config.toml
hidden_size = 320
positions = "learned"
init_std_down = 0.0
lr_mult_qkv = 0.4
beta1 = 0.95
max_grad_norm = 1.0
MLP neurons of a small language model. Each row is named by its layer, matrix (gate and up: input weights) and neuron, and shows model dimensions 96-223. Each number is 128 + 24 x the weight over its row's rms, rounded and kept within 0 to 255. A neuron's up and down rows have the sign that makes its largest values positive.
Before each neuron's rows, "fires on" lists the tokens most often at its 100 highest values on Wikipedia text that the model never trained on; "fires after" lists the tokens most often just before its 100 highest values on Wikipedia text that the model never trained on.

fires on: "c", "d", "ti", "t", "ear", "di"
fires after: "re", "res", "cre", "fin", "righ"
L19.gate701 [130 123 156 182 125 104 149 139 127 123 123  99 109 147 112 149  84 153 174 126 121 142 124 101 169 102 131 132 110 138 131 157 169 141 141 115 145 128 107 119  91 146 148 162 152  79 123 144 137 110 147 130 105 110 161 175 162 130 120 139 132 124 152 151 145 141 171 141 135 123 131 187  99 161  90  75 138  94 147 144 132 140 124 171 124 108 114 133 122 139 113 131 138 111 104  98 118 121 115  91 167 161 132  75 130 152 154 121 138 120 126 116 125 105 169 121 110  76 151 151 128  70 130 140 113 160 117 131]
L19.up701 [129 157 119  81 107 130  71 125  98 153 134 170 153 147 138  71 176 147 111 135 123 127 100 122 140 155 153 128 149  86 121 147 122 172 130 136 137 105  93 161 165 106 170 116 157 123 119 134 125 133 156 118 113 151  87 132 139 132 175 115  71 139 153 133 127  94 128 103 128 112 131 134 162 143 132 119 140 140 110 122 123 156 142 148 149 127  91 115 144  88 143 148 117  83 143 103 117  97 137 110 172 126 115  90 129 141 132 203 143 140 113 109 127 109  88 135 138 121 117 130 101 136 115 114 128 133 154 155]

fires on: "ion", "ion ", ":", "ite ", "ing ", "en "
fires after: "vis", "al", "as", "p", "tak"
L3.gate549 [127  97 186 118 147 119  92 123 119 137 139 103 117  99 123 134 118 116 139 161 115 107 126 178 110 127 145  89 145 128 148 128 151  94 127 136 122 105 119 146 154 135 107 112 117 141 109 109 103 134 104 145 121  83  99 165 130 129 166  93 110  62 114 137 132 157 110 128 158 177 144 199 163 107  88 139 131 139 120 132 100 162 136  92 139 156 116 127 131 164 109 101 122 117 113 114 117 119 154 152 126 116 146 110 122 110  93 122 141 159 151 156 159 164 141 124  81 121  85 112 120 143 154 149 134 116 157 144]
L3.up549 [108  88 126 126 106 109 118 148 149 122 105 139 167  89 104 173 156 143 111  88  78 133 130 135  87 108  66 125 130 138 135 144 113 110 168 117 149 137 130 156 163  91 172 167 127 102  97 155 139 140 135 152 126 124 157 168 107 160 157 130 110 101 124 131 149 102 141 142 129 146 131 152  81 157 106  96 105 105 153 138 115 155 120 115 121  99 124 130 128 132 117 111 122 138 123 179  97 130 131 161  82  74 110 112  99  83 116 129 128 168 156  99 120 112 148 135 130 145 151 148  98 118 113 143 177  99 145 105]

fires on: "A", "des", "H", "G "
fires after: "; ", "M", "D", "C", "| ", "P"
L10.gate1275 [116 129 123 120  84 149 105 174 112 121 109 137 105 114 132 126 103 184 127 157 117  87 106 186  97 164 163 176 101 118 145 133 117 157 104 134 112 126 143 140 109 108 140 129 128 116 108  84  71 144 169  97 131 134 137 101 114  86 141 122 143  93 134 123 114 111 109  69 127 126 144 158 163 146 168 128 136 116 127 162 127 114 130 110 119 157  82 114 185 123 167 122 156  95 115 115 138 119 107 120 108 135 118 129 106 151 116 108 140 138 162 125 105 152  90 134 127 108 144 111 126 144 139 132 135 175 137 112]
L10.up1275 [146 127 137 105 128 111 132 161 111 131 142  93 142 138 156  95 106 113 141 129 103 135 110 145 165 133 154 174 100 123 146 144 102 107 116 154 117 159 128  94 107 168  93 181 119 105 147  79 131 137 123  80 114 153 130  84  89 124  89 125 150 105  87 145 137 132  78  94 130 122 119 138 130 130 118 147 144 129 138 138 120 119 126 141 143 157 161 129 119 139 139 125 152 147 161 113  98 106 128 182 132 152 132 120 124 163 117  96 107 141 177 137 173 122 123 148 124 137  86  93 117 116 141 129 176 149 157 108]

fires on: "==", "== ", "=== ", "===", "B"
fires after: "\n\n"
L10.gate22 [146 130 112 135 132 148 141 158 170 115 137 122 134 100 118 104 123  95 127 116 122 129 143 154 128 100 118 108 120 115 154 135 142 151 106 128 116 138 113 163 119 175 131 109 127 111 155 111 123 178 145 136 134 145  91 114 119 139  81 166 134 126 113  75  97 147 158 148  92 132 147 106 128 159 101 114 107 110 116 144 150 109 144 104 130 136 124 164 122 118 147 134 112 126  94 118 137 110 123 109 101 145  92 117 124 103 140 153 171 158 156 199 131 111 144 172 181 148 100 136 141 151 129 101 131 109 145 129]
L10.up22 [135 127 105 113 155 166 152 133 138 137 138 143 166 118 100 172 169 131 110 121 150 136 172 120 143 133 100 153 155 102  90 162 130  98 110 119 132 143 100 135  93 131 121 114  69 165 124 106 126 162 139 135 133 161 120 144 143 105 141 123 144 109 132 137  98 201 146 124 115 178 128 108 120 122 101 129 112 110 127 174 109 131 141 136 184 142 127 127 105 122 125 124 146 164 165 106 143 122 122 146 156 154 118 131 115 111 118 112 121 108 135 125 160 141 176 153 160 134  70 122 115 196 130 118 181 200 117 134]

fires on: "In ", "s ", "his ", "| ", "- "
fires after: "\n\n", "\n", "- ", ". ", "'", "App"
L6.gate473 [115 152 123 110 170 113 150 159 136  86 139 117 106 123 103 137 120 120 138 121 141 124 140 138  90 155 147  88 116 109 175 127 125 162 143 130 136  67 134 146 167 163 155 171 126 150 112 139  92 130 152 117 122 113 141 137 143 123  91 165 101 114 106  77  66 139 145 121 153 140 148 164 159 106  79 125 147 105 155 127 106 122 133  95 158 149  93 119 132 121 138 113 112 104 108 136 157 109 126 165 102 134 105  82 131 131 147 150 124 127 138 119 110 166 148 179 139 119 144 116  75 113 141 127 127  82 152 106]
L6.up473 [167 114 135 150 164 128 102 168 149 107 125 149 132 146 129 120 164 153 129 105 161 153 118 114  90 138 148 133 174 136 136 131  99 143  93 149 112  84 101 178 140 149 122 153 132 136 114 145 144 116 135 129  93 108 146 152  88 184 135 173  89 128 128 134 110 152 122 154 175 115  72 139 157  86 105 143 154 104 128 123 102 132  97 107 132 132 128 143 148 146 156 116 113 133 172 131 140 178 125 152 109 100 128 124 135 139 124 118 111 168 176 141 109 171  84 142 154  72 125 145 107 109 148 109 106 145 115 145]

fires on: "198", "202", "199", "197", "201"
fires after: ", ", "in ", "(", "to ", "–", "the "
L6.gate30 [ 84 132 122  85 136 149 119 185 149 129 130 103 118 128  89 130  97 132 133  78  89 144 121 145 102 122 148 153 133 125 137 141 127 112 113 153 159 147 115 114  83 130 125 181 137 106 101 122  95 144 124 144 133 107 110 154  76 116 115 125 176 107 161 131 143 133 125 168 120 149 109 144 146 153 105  98  83 124 120 102 136 117 104 169 142 132 138 142 134 124 115 112 138 176 174 120 119 116 115 152 130 109 147 115 127 137  91 103 105 113 153 110  86 168 135 139 117 124  91 138 104  89 173  97 131 134 199 100]
L6.up30 [ 95 161 124  97 133  90 136 160 152 130 125 140 119 127 129  90 113 123 127 166 160 105 107 126 155 120 146 105 145 148 110 153 149 123 120  96 130 121 121  89 144 143 139 120 170 165 151 117 127 107 119 169 143 101 151 172 126 137 171 113 141 136 157 105 184 104  99 156 112 138 139 166 118 148 138 132 130 129 124  89 105 119 109 111 133 114 138 149 127 118 105 141 131 130 138 115 146 132 106 133 129 134 130 126 102 165 105 171 135  90 107  82 133 174 141 170 126  53 122 133 147 119 178 118 143 156 130 144]

fires on: "He ", "ously ", "All"
fires after: ". ", "\n\n", "previ"
L3.gate583 [ 87 157 118 139 130 104 125 153 140 143 123 116 128 110 136 157 116 148 107 116 124 138 141 125 151  62 120 127 146 135 144 118 109 191 163 153 154 132 151 164 112 176 126 116 122  83 105 161 108 114  90 110 126 121 117 103 142  87 124 111 108 148 107 133 119 139 160 192 141 136 147 104 106 142 132 130 162  93  75 132  97 128 113 137 142 140 134 155  94 162 134 105 119 132 113  88  91 161 122 106 116 110 120 133 143 122 114 123 102 146 136 127  76  85 130 130  88 144 107 105 161 162 147 166 121 132 104 124]
L3.up583 [137 137 112 105  82 154  96 127 120 109 132 161 145 131 115  92 127 106 119 126 125 154 126 125 110 107 133 141 142 121  97 134 159 154 132 156 153 131 108 108 107  88 118 120 143 126 170 112  95  97 157  61 105  79  97 145 135 146 145 133 141 112 137 113 168 105 122 122  78 118 118 143 130 104  94 130 117 122 123 162 135  93 166 134 150 122 107 131 158 112 107 134 162 166 122 143  87 136  95 131 140 161 140 114  78 125 138 124  99 128 124  75 138 103 130 152 163 101 116 158 117  92 140 129 137 131 144 143]

fires on: "==", "\n\n", "== ", "- ", "After ", "before "
fires after: "\n\n", "\n", ".", "career", ". "
L9.gate1254 [ 89 133 115  97 133 182  99 136 118 106  97 102 122  98 115 142  87 164 142  99 118 114 150 160 103 133 137 113 132 115 147 123 119 148 159 129 130  97 172 100  76 126  99 123 116 120 150 165  78 116 123 100 127 125 136 116 157 133 120 118 162 120  78 116 105 162 135 113 127 129 149 111 117 153 104  87 130 126 122 142 126 138 119 109 108 131 121 116 126 109 166  98 147 163 113  96  87 111 117 154 125 144 119 111 160 146 143 123 121 126 164 144 148 129  91 141 170 119 116 134 114 126  97 141 152  97 113  54]
L9.up1254 [132 170 126 105 172 142 142 130 137 100 158 116 131 126 149 141 102  97 136 129 119 113 117  98  91 161 151 119 107 148 145  94 137 126  91 145 119 112 112 155 127 136 143 108 133 130 160 112  99 110 127 126 141 141 164 167 140 114 108 116 116 128 138 135 106 111 128 127 154 126 146  93 133 124 145  66 114 120 124 163  96 139 154 150 154  97 113 159 149 113 162 127 149 175 131 112 126 141 134 111 120 107 131 106  91  95 141 120 121 116 164 119 151 139 129 191 142 110 156 122 132 159 132 114 145  69 111 145]

fires on: "== ", "=== ", "IS"
fires after: "\n\n", "==", "| "
L6.gate372 [135 133 124 142 171 177 133 103 117 121 143 124 154 105 189 151 134 108 128 164  98  99 102 119 102 142 122 124  91  97 189  93 129 147 124  96 129 145  91 133  59 138 162 160 119 129 145 109 126 144 137 149 138 157  85 164 128 170 103 154 162  91 117 104 151 155 160 117 121 119 168 101 153 133 120 159 153 110  96 104 149  97 157 117 131 103 123 121 103 159 174  64 135 153 107  76 152 122 168 156 112 146  82 126 126 159 128 108 131 125 169 128 124 108 105 141 137 103 138 132 126 153 141 158 137 184 151 161]
L6.up372 [161  97 113 152 128 129  99 164 157 118 138 142 136 130 171 105 111 118 116 184  99 144 143 135  88 117 111 115 108 122 137 112 123  92 134 119 110 136 103 133 108 133 130 158 128 122 165 106 124 176 114 151 111 108  99 132 168 144 151 106 121 135 145  94 118 113 106 148  70 156 142 111 137 120 116 138 106 112 114 162 136  85 104 110 151  96 121 108 107 107 155  99 123 170 112 137 141 107 129 114 110 187  91 163  95 125 133 142 137 130  89 172 148 146 120 106 144 155 115 134  88 100 108 145 143 121 135 126]

fires on: "195", "192", "191", "201", "193"
fires after: "in ", "(", "–", "- ", "In ", ", "
L6.gate696 [123 113 117  87 124 160 103 143 180 126 133 128 140 135 115 175 147 157 126  77 160 162 110 154  75 150 142 108 127 119 134 147  97 129 173 115 133 103 143 132 122 128 111 197 155 115 117 125 101 137 112 171 163  91 157 156 114 147 159 140 118 100 150  77 113 139 134 159 108 144 128 144 136 111 111 122 124 127 155  71 105 133 115  97 135 148 113 124 133 130 132 129 130 131 150 130 135 120  96 115  70 149 120  81 128 164 123 125  95 136  96 153 109 194 118 130 132  75 129 128  90 115 132 124 127  67 145 127]
L6.up696 [102 181 113 158 121 100 176 115 153 116  88 135 127 131 125 176 144 125  99 145 148 150 138 116 117 126 147 111 103 129  99 101 161 147 114 105 168 117 122 100  95 119 127 119 141 155  68 181 137 111 116 146 155 177 137 111 138 106 138 124 144  74 110 181 155 113  92 126 154 129 112 136 104  99 119 140 140 159 100 138 144 108 106 133 154 119 135 146 161  64 139  99 117  99 107 102 156 165 111 147 103 120 134 140 171 111 132 112 142 114 137 102 160 132 144 135 117 124 137 143 116 105 122 140 134 120 149 139]

fires on: "u", "ri", "re", "v", "ce ", "est"
fires after: "ol", "v", "con", "ag", "mar", "inv"
L19.gate978 [105 148 121 125 148 115 147 129 143  73 123 149 156 120 146  72  88 106 143 185 123 138  98 127 119  72 153 119 117 103 109 104 106 144 115 141 107 159 113 150 115 162 166 150 171 102 142 154 125  90  91 127 127  94 162 112 136 144 136 132 134 144 111 113 119 170 135 108 111 102 101 138 121 146  84 120 112 151 132 128 120 114 159 152 115 136 134 179  97 132 136 116 132 124 168 172 146 129 146 130 156 113 144  58 118 138 112 132 116 167 157  96 123 119 139 128 163 101 142 144 142 118 126 165 151 130 119 107]
L19.up978 [127 120 145 136 125 101 135 136 136 119 130 141  95  87 123 106  68 126 157 133 106 116  88 126  98 141 135 108  94 137  95 130 111 151 125 128 115 156 110 127 142 154 151 142 143 117 146 132  61 120 151  95 122  97 107 102 124 122 106 116 173  77  94 124 120 109 103 100  95  74 110 127 177 117  89 145 147 146 106 124 141 113 113 148 126 125 126 141 146 109 131 170  99 114 142 124  95 106 171 157 102 127 121 163  51 132 122  53 131 116 118 151 125 136 140  94  99 122 107 104 121 109 107 145 122 127 145 117]

fires on: "- ", "\n\n", ": ", "Year"
fires after: "\n", "- ", ".", "y", "\n\n"
L9.gate39 [129 174 130 145 137 127 139 148 110 128 136 115 132  76 134 116 117 155 139 120 124 109 145 123 119 116 130 127 114 136 185 133 124 178 149 145 102 114  93 147 128 121 124 125 122 104 157 122 154 166 117 155 179 131 141 125 167  98 101 128 144 117  72  76 118 129 137 142 142 108 157 136 165 142  93  86 134  93 139 125 158 120 145 126 148 142  92 154 120 115 175  78 131 140 115 107 141 129 141 135 101 115 104 100  98 168 121 119 177 138 163 169 138 119 115 112 175  65 107 103 160 123 156 151 154  92 147 172]
L9.up39 [125 102 165 149 146 126 156 120 182 126 115 143 118 126 128 133 148  69 163  95 150 117 122 141  82 154  80 192 130 186 132 115 141 128 126 115 145  91  87 159  83 157 140 145 127 171 129 148 131  99  82 167 157 123 149 138 128 136 128 147 109 148 130 121 157 123 118 122 170 103 125 115  85 113 111 114 101 140 131 180 106 131 104 114 124 127 127 113 107 136 116  98 119 161 130  76 120 132 124 158  99 121 101 130 163 116 165 154 117 137 148 112 114 109 144 152  91 138 150 177 103 126 103 180 122 140 103 143]

fires on: "i", "ev", "aur", "ed ", ". ", "eph"
fires after: "L", "St", "R", "N", "B", "D"
L10.gate258 [ 96 122 161 128 145 148 149 147 133 133 122  81 139 113 183 157 117 143 177  96 170 134 105 149 173 153 136 121  98 139 146 138 145 131  79  86  98 123 142 146 104 127 114 119 133 207 118  96 104 105 123 149 145  95 148 100 105 126 124 167 134  51 115 113 135 115 108 114 140 124 154 151  88 126 119 145  91 102 106 129 151 147 107 133 128 100 128  74 140 158 101  69 146 114 126 107 124  98 112 159  99 139  92  94 131 109  94 127 144 131 126 158 132 154 103 112 152 107 119 158 149 141 155 175 153 107 120 128]
L10.up258 [ 91 134 130  96 128 134 124  87 119 130  82 129 127 141 151 121 106 135 151  88 142 127  77 139 150  98 105 119 133  94  89 101  61  98 113 141 152 117 149 133 156 130 141 126 122 111 136 161 126 122  99 185 104 124 115 134 135  96 150 132 103 130 104 130  71 127  98 128 136 152 127 106 138 167 155 122  65 143  97 132  74 135 100 131 116 144 122 116 141 130 109 122 143 141 166 137 110 146 140 127 107  95 117 103 129 111  82  63 141 120 150 118 122 172 108 118  84 106 127 168 128 128 165 110 176 111 123 113]

fires on: "he ", "she ", "He ", "She ", "After "
fires after: ". ", ", ", "where ", "\n\n", "which "
L9.gate973 [128 154 140 165 139 105 100 141 111 113 113 129 132  79 161 138 101 158 124 141  95 138 134 111 113 128 110  96  95  98 139 114 141 195 165 119 124 104 114 127 102 139 145 130 124 133 116 167 105 126 123 143 163 122 150 167 144 125  80 139 171 102 116  85 121 140 153 126 107 114 173 144 115 137 146 125 148 106 130 117 129 193 125 110 129 164 149 139 114 136 153  48 115 152 127 118 122 175  95 123 119 156 122 141 150 102 130  89 157 148 100 146 119 154 109 119 139  82 123 121 128 126 152 119 151 148 141 113]
L9.up973 [118 110 132 158 118 109  86 208 124 130 120 161 140 123 136 146 131 129 115  75 110 118 178  69 108 123 141 113  73  67 151 128 131 135 183  94 142 169 152 130  67 117 109 113 144 160 154 107 117 117 119 134 132 115 124 146 132 140 115  94 114 148 162 138 127 127 104 117 124  31 148 148 141 175  91 113 130 141 146 107 129 149 115 170 117 110 116 127 130 134 174  87 100 100 152 115  94 132 113 136 112 125 143 147 171 138 127  81 167 155 131 118 135 119 136 123 153 115 108 115 127 129  72 104 116 114 104 104]

fires on: "He ", "She ", "It "
fires after: ". ", "\n\n"
L6.gate363 [140 121 125 164 121 177 112 127 120 130 154 150 146  95  84 130 149 103 151  99 119 103 127 141 167 174 133 155 144 121 132 182 150 111 135  98 155 142 193 142  56 152 104 143 132  97 130 143  93 102 112 144 143 134 138  79 133  97 154 113 125  81 128  86 113 133  96 148 115 125 122 106 113  75 139 100 100 102  92 154  87 132 102 104 158 130 133 153 131 159 142  95 137 115 135 133 132 137 138  93 121 127 130 125 119 119 161 149 102 108 141 160 118 148 166 136 148 122 135 125 133 144 156 165 125 148  83 107]
L6.up363 [110 142  70 106 131 101 127 135 174 116 127 125 100 114 121  87  94 123 101 115  94 145 136 176  66 142 124 128 136  61 171 130 119 140 148 119 145 136 128 130 138 115  97 142 118 154 132 107 155 151 114 115 145 131 146 132 129 145 143 112 168 146  93 132 141 103 149 136  60 142 158 139  70 117 122 102  83 112 171 155 116 135 121 131 124  98  85 125 149 114 107 138 130 127 146 104 133 164 118 156 107  81 140 156  98 145 113 130 153 125 129 127 123 101 136 105 158 120 155 147 122 136 139 155 149 163 126 126]

fires on: "C", "L", "R", "G", "Z", "B"
fires after: "| ", "- ", ", ", "; ", "("
L10.gate537 [164 171 153 130 128 154 104 164 162 144 119 140 130  99 126 112 149 123 122 137 111 132 128 174 141 119 122 122 134 150 205 138 155 138 152 149 131 128 117 136 137  97 130  93 109 144 168 104 145 157 123 118 178 122 111 120 105  84 107 166 127 121 134  95  87 160 107 142 120 127 165 117 166 119 148 138 163 138 138 143 124  93 142 109 138 122  98 176 125 140 146 131 124 129 113 131 154 127 153 123  99 132 116  80 113  92  81 140 132 141  92 180 110  79 117 197 120 101 115 121 100 139 153 118 135 161 139 143]
L10.up537 [ 92 134 146 116 127 172 100  73 141 166 177 194 194 123 127 123 119 118 133 156 152  85 173 119 128  97 128 100 126  99 130  95 162 137 124 138 119 170 121 116 150 117 136  84 113  93 126  91 152 159 149 114 119 117 148 102 101 109 139  99 132 186 164 127 103 167 144 123  98 163 131 146 149 182 122 141 141 135 139 154 145 108 157 151 117 115 122 125 101 145 128 124 136 131 123 127  82 125  87 106 115 121 142 147 118 126 128 145 105 131 166 138 182 123 117 129 135 114  93  67 129 139 129 152 134 143 130 134]

fires on: "The ", "This ", "\"", "school ", "station ", "urch "
fires after: ". ", "\n", "\n\n", "the ", "| ", "The "
L10.gate107 [120 149 141 127 136 129 135 126 161 118 123 118 117 110 166  88 110  92 113 149 139 121 103 120 135 115 150 125 139 106 148 153 106 130 153 131 180 143 126 174 134 181 122 153 111 124 162  57  44 125 102 100 145 108  82 174  73 132 156 123 126 162 130  95 126 128 108 153 144 111 126 117 110  97  63 107 163  83 118 175 154 114 115 138 131 129 106 104  96 126 130 175 111 130  82 114 114 105 161 105 152 163 117 176 101  70  92 111 148 146 112 190 112 157 104 164 147 153 101 140 147 134 116 134 140 131 118 137]
L10.up107 [168 103 150 113 164 138 188 145 129 121  88 128 149 116 120  99 170 118 117 102 122 131 115 158 129 131  96 127 113 107 132 125 130 138 148 105 145 118 161 147 103 133 109 105 134 105 134 110 127 149 173  94  87 111 131 174 105 112 154 139 145 112 195 124 159 104 132 103 111 111 141 147 122 153 113 138 113 147 134 151 119 101 142 121 131 142 164 142 123 106 140  89 144 124 116 103 159  81 138 137 149 128 121 138 106 152 140  75 126 124 175 147 149  84  99 149 184  73 146 119 132 120 126 147 125 136 125  63]

fires on: "and ", "It ", "He ", "Cor", "Acc", "Mc"
fires after: ". ", ", ", "a ", "| ", "s ", "\n\n"
L3.gate54 [112 175 121 126 110 126 100 151  94 164 138 130 107 125 164 121 131 168 168  97 109 165 139 131 111 139 124 129 132  65 132  94 119 185 165 117 128  85 140 141 161 120 161 119 124 117 101 123 150 112  56 106 113 122 133 122 148  91 100 124 169 117  97 114 123 108 136 157 139 140 179 160 157 123 102 126 125 123 109 122 164 107 150 128 130 148  85 131 109 150 140 110 108 146 128  85 114 103 122 101  95 129 108 113 115 137  81 151 131 125 116 152 144 105 132 114 156 131 158 148 111  96 164 147 101 144 147 155]
L3.up54 [129 128  85 129 112 141 127 119 118 106 126 146 160 131 114 154 126  82 120 155 152 103 131 131 117 134 112 118 118 117  88 152 110 115 127 136 148 143 127 166 139 168 105  80 108 118 125 121 137  90 133 149  56 140 137 135 156 114 135 195 115 139 103 100 103 108  93  99 122 115 145 102 129  99 142 150 103 114  84 182 107 141 113 131 117 112 144 110 109 111 167 128  77 160 116 140 131 162 100 111 135 124 193 105 129 107 112 138  87  96 134  96 121 120 125 119 136  77 148 132  97 168 166 134 132 129 139  74]

fires on: "198", "199", "197"
fires after: "(", "| ", "- ", ", ", "in "
L3.gate523 [ 84 130 136 112 139 124 124 176  98 118 130 114 133 111 126 111 136 151 122 140 144 135  96 156 144  96 138 112 149 131 206 140  90  86 113 149 116 125 104  92 104 152 148 134 135 121 153 102 119 156  93 144 178 145 162 141 132  94 163 154 149 113  87 115 132 116  75 105 113 136 142 141 137 130 125 106 110 174 170 119  87 113  99 140 111 188 132 128 103 138 126 139 119 165 110 147 140 143 123 121 105 164 121 158 155 129 124 113 116 104  86 167  97 138 130 127 121 103 156 137 170 108 120  84 159 139 132 123]
L3.up523 [ 50 113 106 131 131 141 143 162  97 127 121  74 117  76  92 103 136 128 125 116 127 136 134 155 142 107 109 143 124  88 117 130 106  99 122 139 155  93 122 129 126 124 129 113 119 152 126 137 135 173  88 120 154 163 160 130 112 104 110 145 142 137 132 129 127 131 113 157 139 161 102 131 123 166 132  91 111 128 162 119 133 120 105 164 119 169 173 154  40 119 122 151 139 141 130 114 122 130  99  72 155 135 122 126 147 142 117 161  91 114 126 122 120 145 154 170 132  87 105 126 116 149 110  97 132 138 103 137]

fires on: "D", "C", "A", "N", "H", "17"
fires after: "; ", "| ", "C"
L10.gate132 [117 145 156 146 104 144 146 171 126 150 134 123 128 119 184  85 109 140 109 105 132 136 105 118 127  92 118  84 123 111 135 146 151 145  97 111 119 164 144 153 119 100 112 105 112 127 109 125 119 139 107 142 132 127 123 129 100 137 124 180 194 170 137 116  69 121  86 138 126 132 145 133 128 106 162  98  99 108 135 176 145 106 125 127 113 167 124 149 105 127 117 149 156 133  97 131 128 127 182 116 117 118 130 104 129 127 144  97 136 141 184 168 142 141  93 182 102 153 112 105 136 141 133 137 119 161 126  97]
L10.up132 [148 160 109 128 148 138 119 162 154 127 128 121 145 133 153  97 136 120 131  93 108 119 137 161 143 121  93 131 128 138 146 123 128 190 109 130 129 146 124 145 160 136 134 118 138 113 114 118 147 131  64 100 158 145 142 102 158 163 105 121  86 120 137 134 165 139 134  94 158 153  80 128 106 134 119 107 136 155 136 137 111 103 108 128 140 151 129 137 112 125 132 130 173 104 153 127 180 108 119 145 132 148 120 109 155 153 136 100 106 135  96 170 124 133  65 180 116  98  76 106 116 119 122  55 101 145 130 149]

fires on: "== ", "resp", "=== ", "comp"
fires after: "\n\n", "=="
L8.gate1218 [105 160 127 132 116 117 137 168 142 103 105 124 116 119  81 141 105 101 132 158 109  93 100 139 132 113 126 153 103 125 166 144 120 161 107 120 112 142 159 140 122 157 130 134 120 149 117 139 135 152 141 119 117 158 114 147 122 126 109 132 121 105 115  82  94 120 175 154  95 113 176  96 162 152 153 182 134 128 141 160 157  82 131 129 103  96 121 141 149 147 163 126 138 148 144  80 138 110 116 120 179 152 115 141 114 132 102 147 106 144 100 152 139 131 131 113 104 134 166 137 143 151 144 102 194 107 156 114]
L8.up1218 [168 143 116 125  86 139 116 156 130 141  82 136 156 147 117 191 125 136 131 120 107 110 147 134 114  85  88 144 124 113 140 123 127 151 135  86 107 116 142 155 168 128 119 166 147 175 102 139 140  97 123 192 154 150 108 147 144  95 145 103 121  87 178 133 133 195 143 147 144 109 120 113 162 122  69 167  80 145  99 118 131 143 139 139  75  87 106 119  90 145 124 119  92 136 156 102 106  94 115 103 139 111 121 144  93 120 140 120 120 123 128 153 128 119 151 104 170 117 100 109 154 141 137 148 159 132 163 129]

fires on: "200", "201", "ep", "h ", "199"
fires after: "–", "| ", ", ", "Jos", "- ", "("
L3.gate647 [145 139 125  76 131 152 130 134 138 157 169 166  90 151 116 148 146 107 135  95 147 130 153 154 128 108 145 141 119 161 102 132 129 160 140 126 127 104 145 140 158 136 143 134 134 142 110 141 144 111 129 104 106 138 135 145 159 124 138 132 137 109 156 148 100 156 150 144 139 152 109 136 147 109 116 137  81 140 129  99 144 113 112 106  86  94 104 107 126 128 179 120 102 109 147 152 129 105  97 223  86 163 152 157 151 124  88 149 123 114 117  84 139 168 124 151 138 105 161 138 148  77  76 153 159 150 122 123]
L3.up647 [121 132 130 158 156  96 106 141 162 109 139 149 154 158 120 109 152 153 155  88 159  91 122 187 133 149 134  79 134 168  99 103 159 174 146  90 143 147  87 131 118 160 109 100 145  93 134 123  89 140 140 119 122 141 168 127 134 155 111 111 135  89 108 127 168 130  98 144 135 128 137 150 153 102 156 139 138 120  73  98 138 137 136 108 114 112  94 124  86 144 111 148 129 121 167 125 136 162 127 165 119 145 127 156 194 120 117 110 127 127 154 124 128 152 111 141 154 137 113 105 149 125 166 169 152 129 158 144]

fires on: "\n\n", "==", "== ", ". "
fires after: ".", "\n\n", "=="
L9.gate304 [116 155 122 104 141 135  94 138 139 137 133 125 100 101 138 135 153 113 147  78 139 130 106 185  80 156 130 115 134 124 172  86 113 163 144 123 138 102 130 142 160 157 147 157 127 132 134 150 120 144  95 140 152 167 133 125 116  74 138 115 126 132 131 118 121 118 142 159 135 129 220 100 135 150 139  94 130  91 117 124 142 125 141 107 131 132  64 160 129 123  90 105 110 143 139 132 148  72 141 155 118 166 112 108  98 131 138 150 139 131 156 131 116 107 143  89 121  92 147 110 168 115 120  85 134  79 130 122]
L9.up304 [111 147 127 177 134 127 135 154 108 108 102 139 144 106 141  94 111  82  87 132 161 142 129 148 124 121 147 109 106 125 124 120 154 137 158 138 127 180 130 152  96 131 121 119 109  75 138 112 168 113  93 101 137 109 178 156 136 153 126 119 192 146 124 107 127 133 121 166 125 132 142 114 129 125 133 147 143 147 106 150 113  86 180 140 146 146 145 163 127 130 127 103 106  82  71 138 130 124 130 115 131 161 132 122 132 119 159  97 152 114 134 127 104 148 108 197 109 141 171 125  68 128 131  80 134 106 140 119]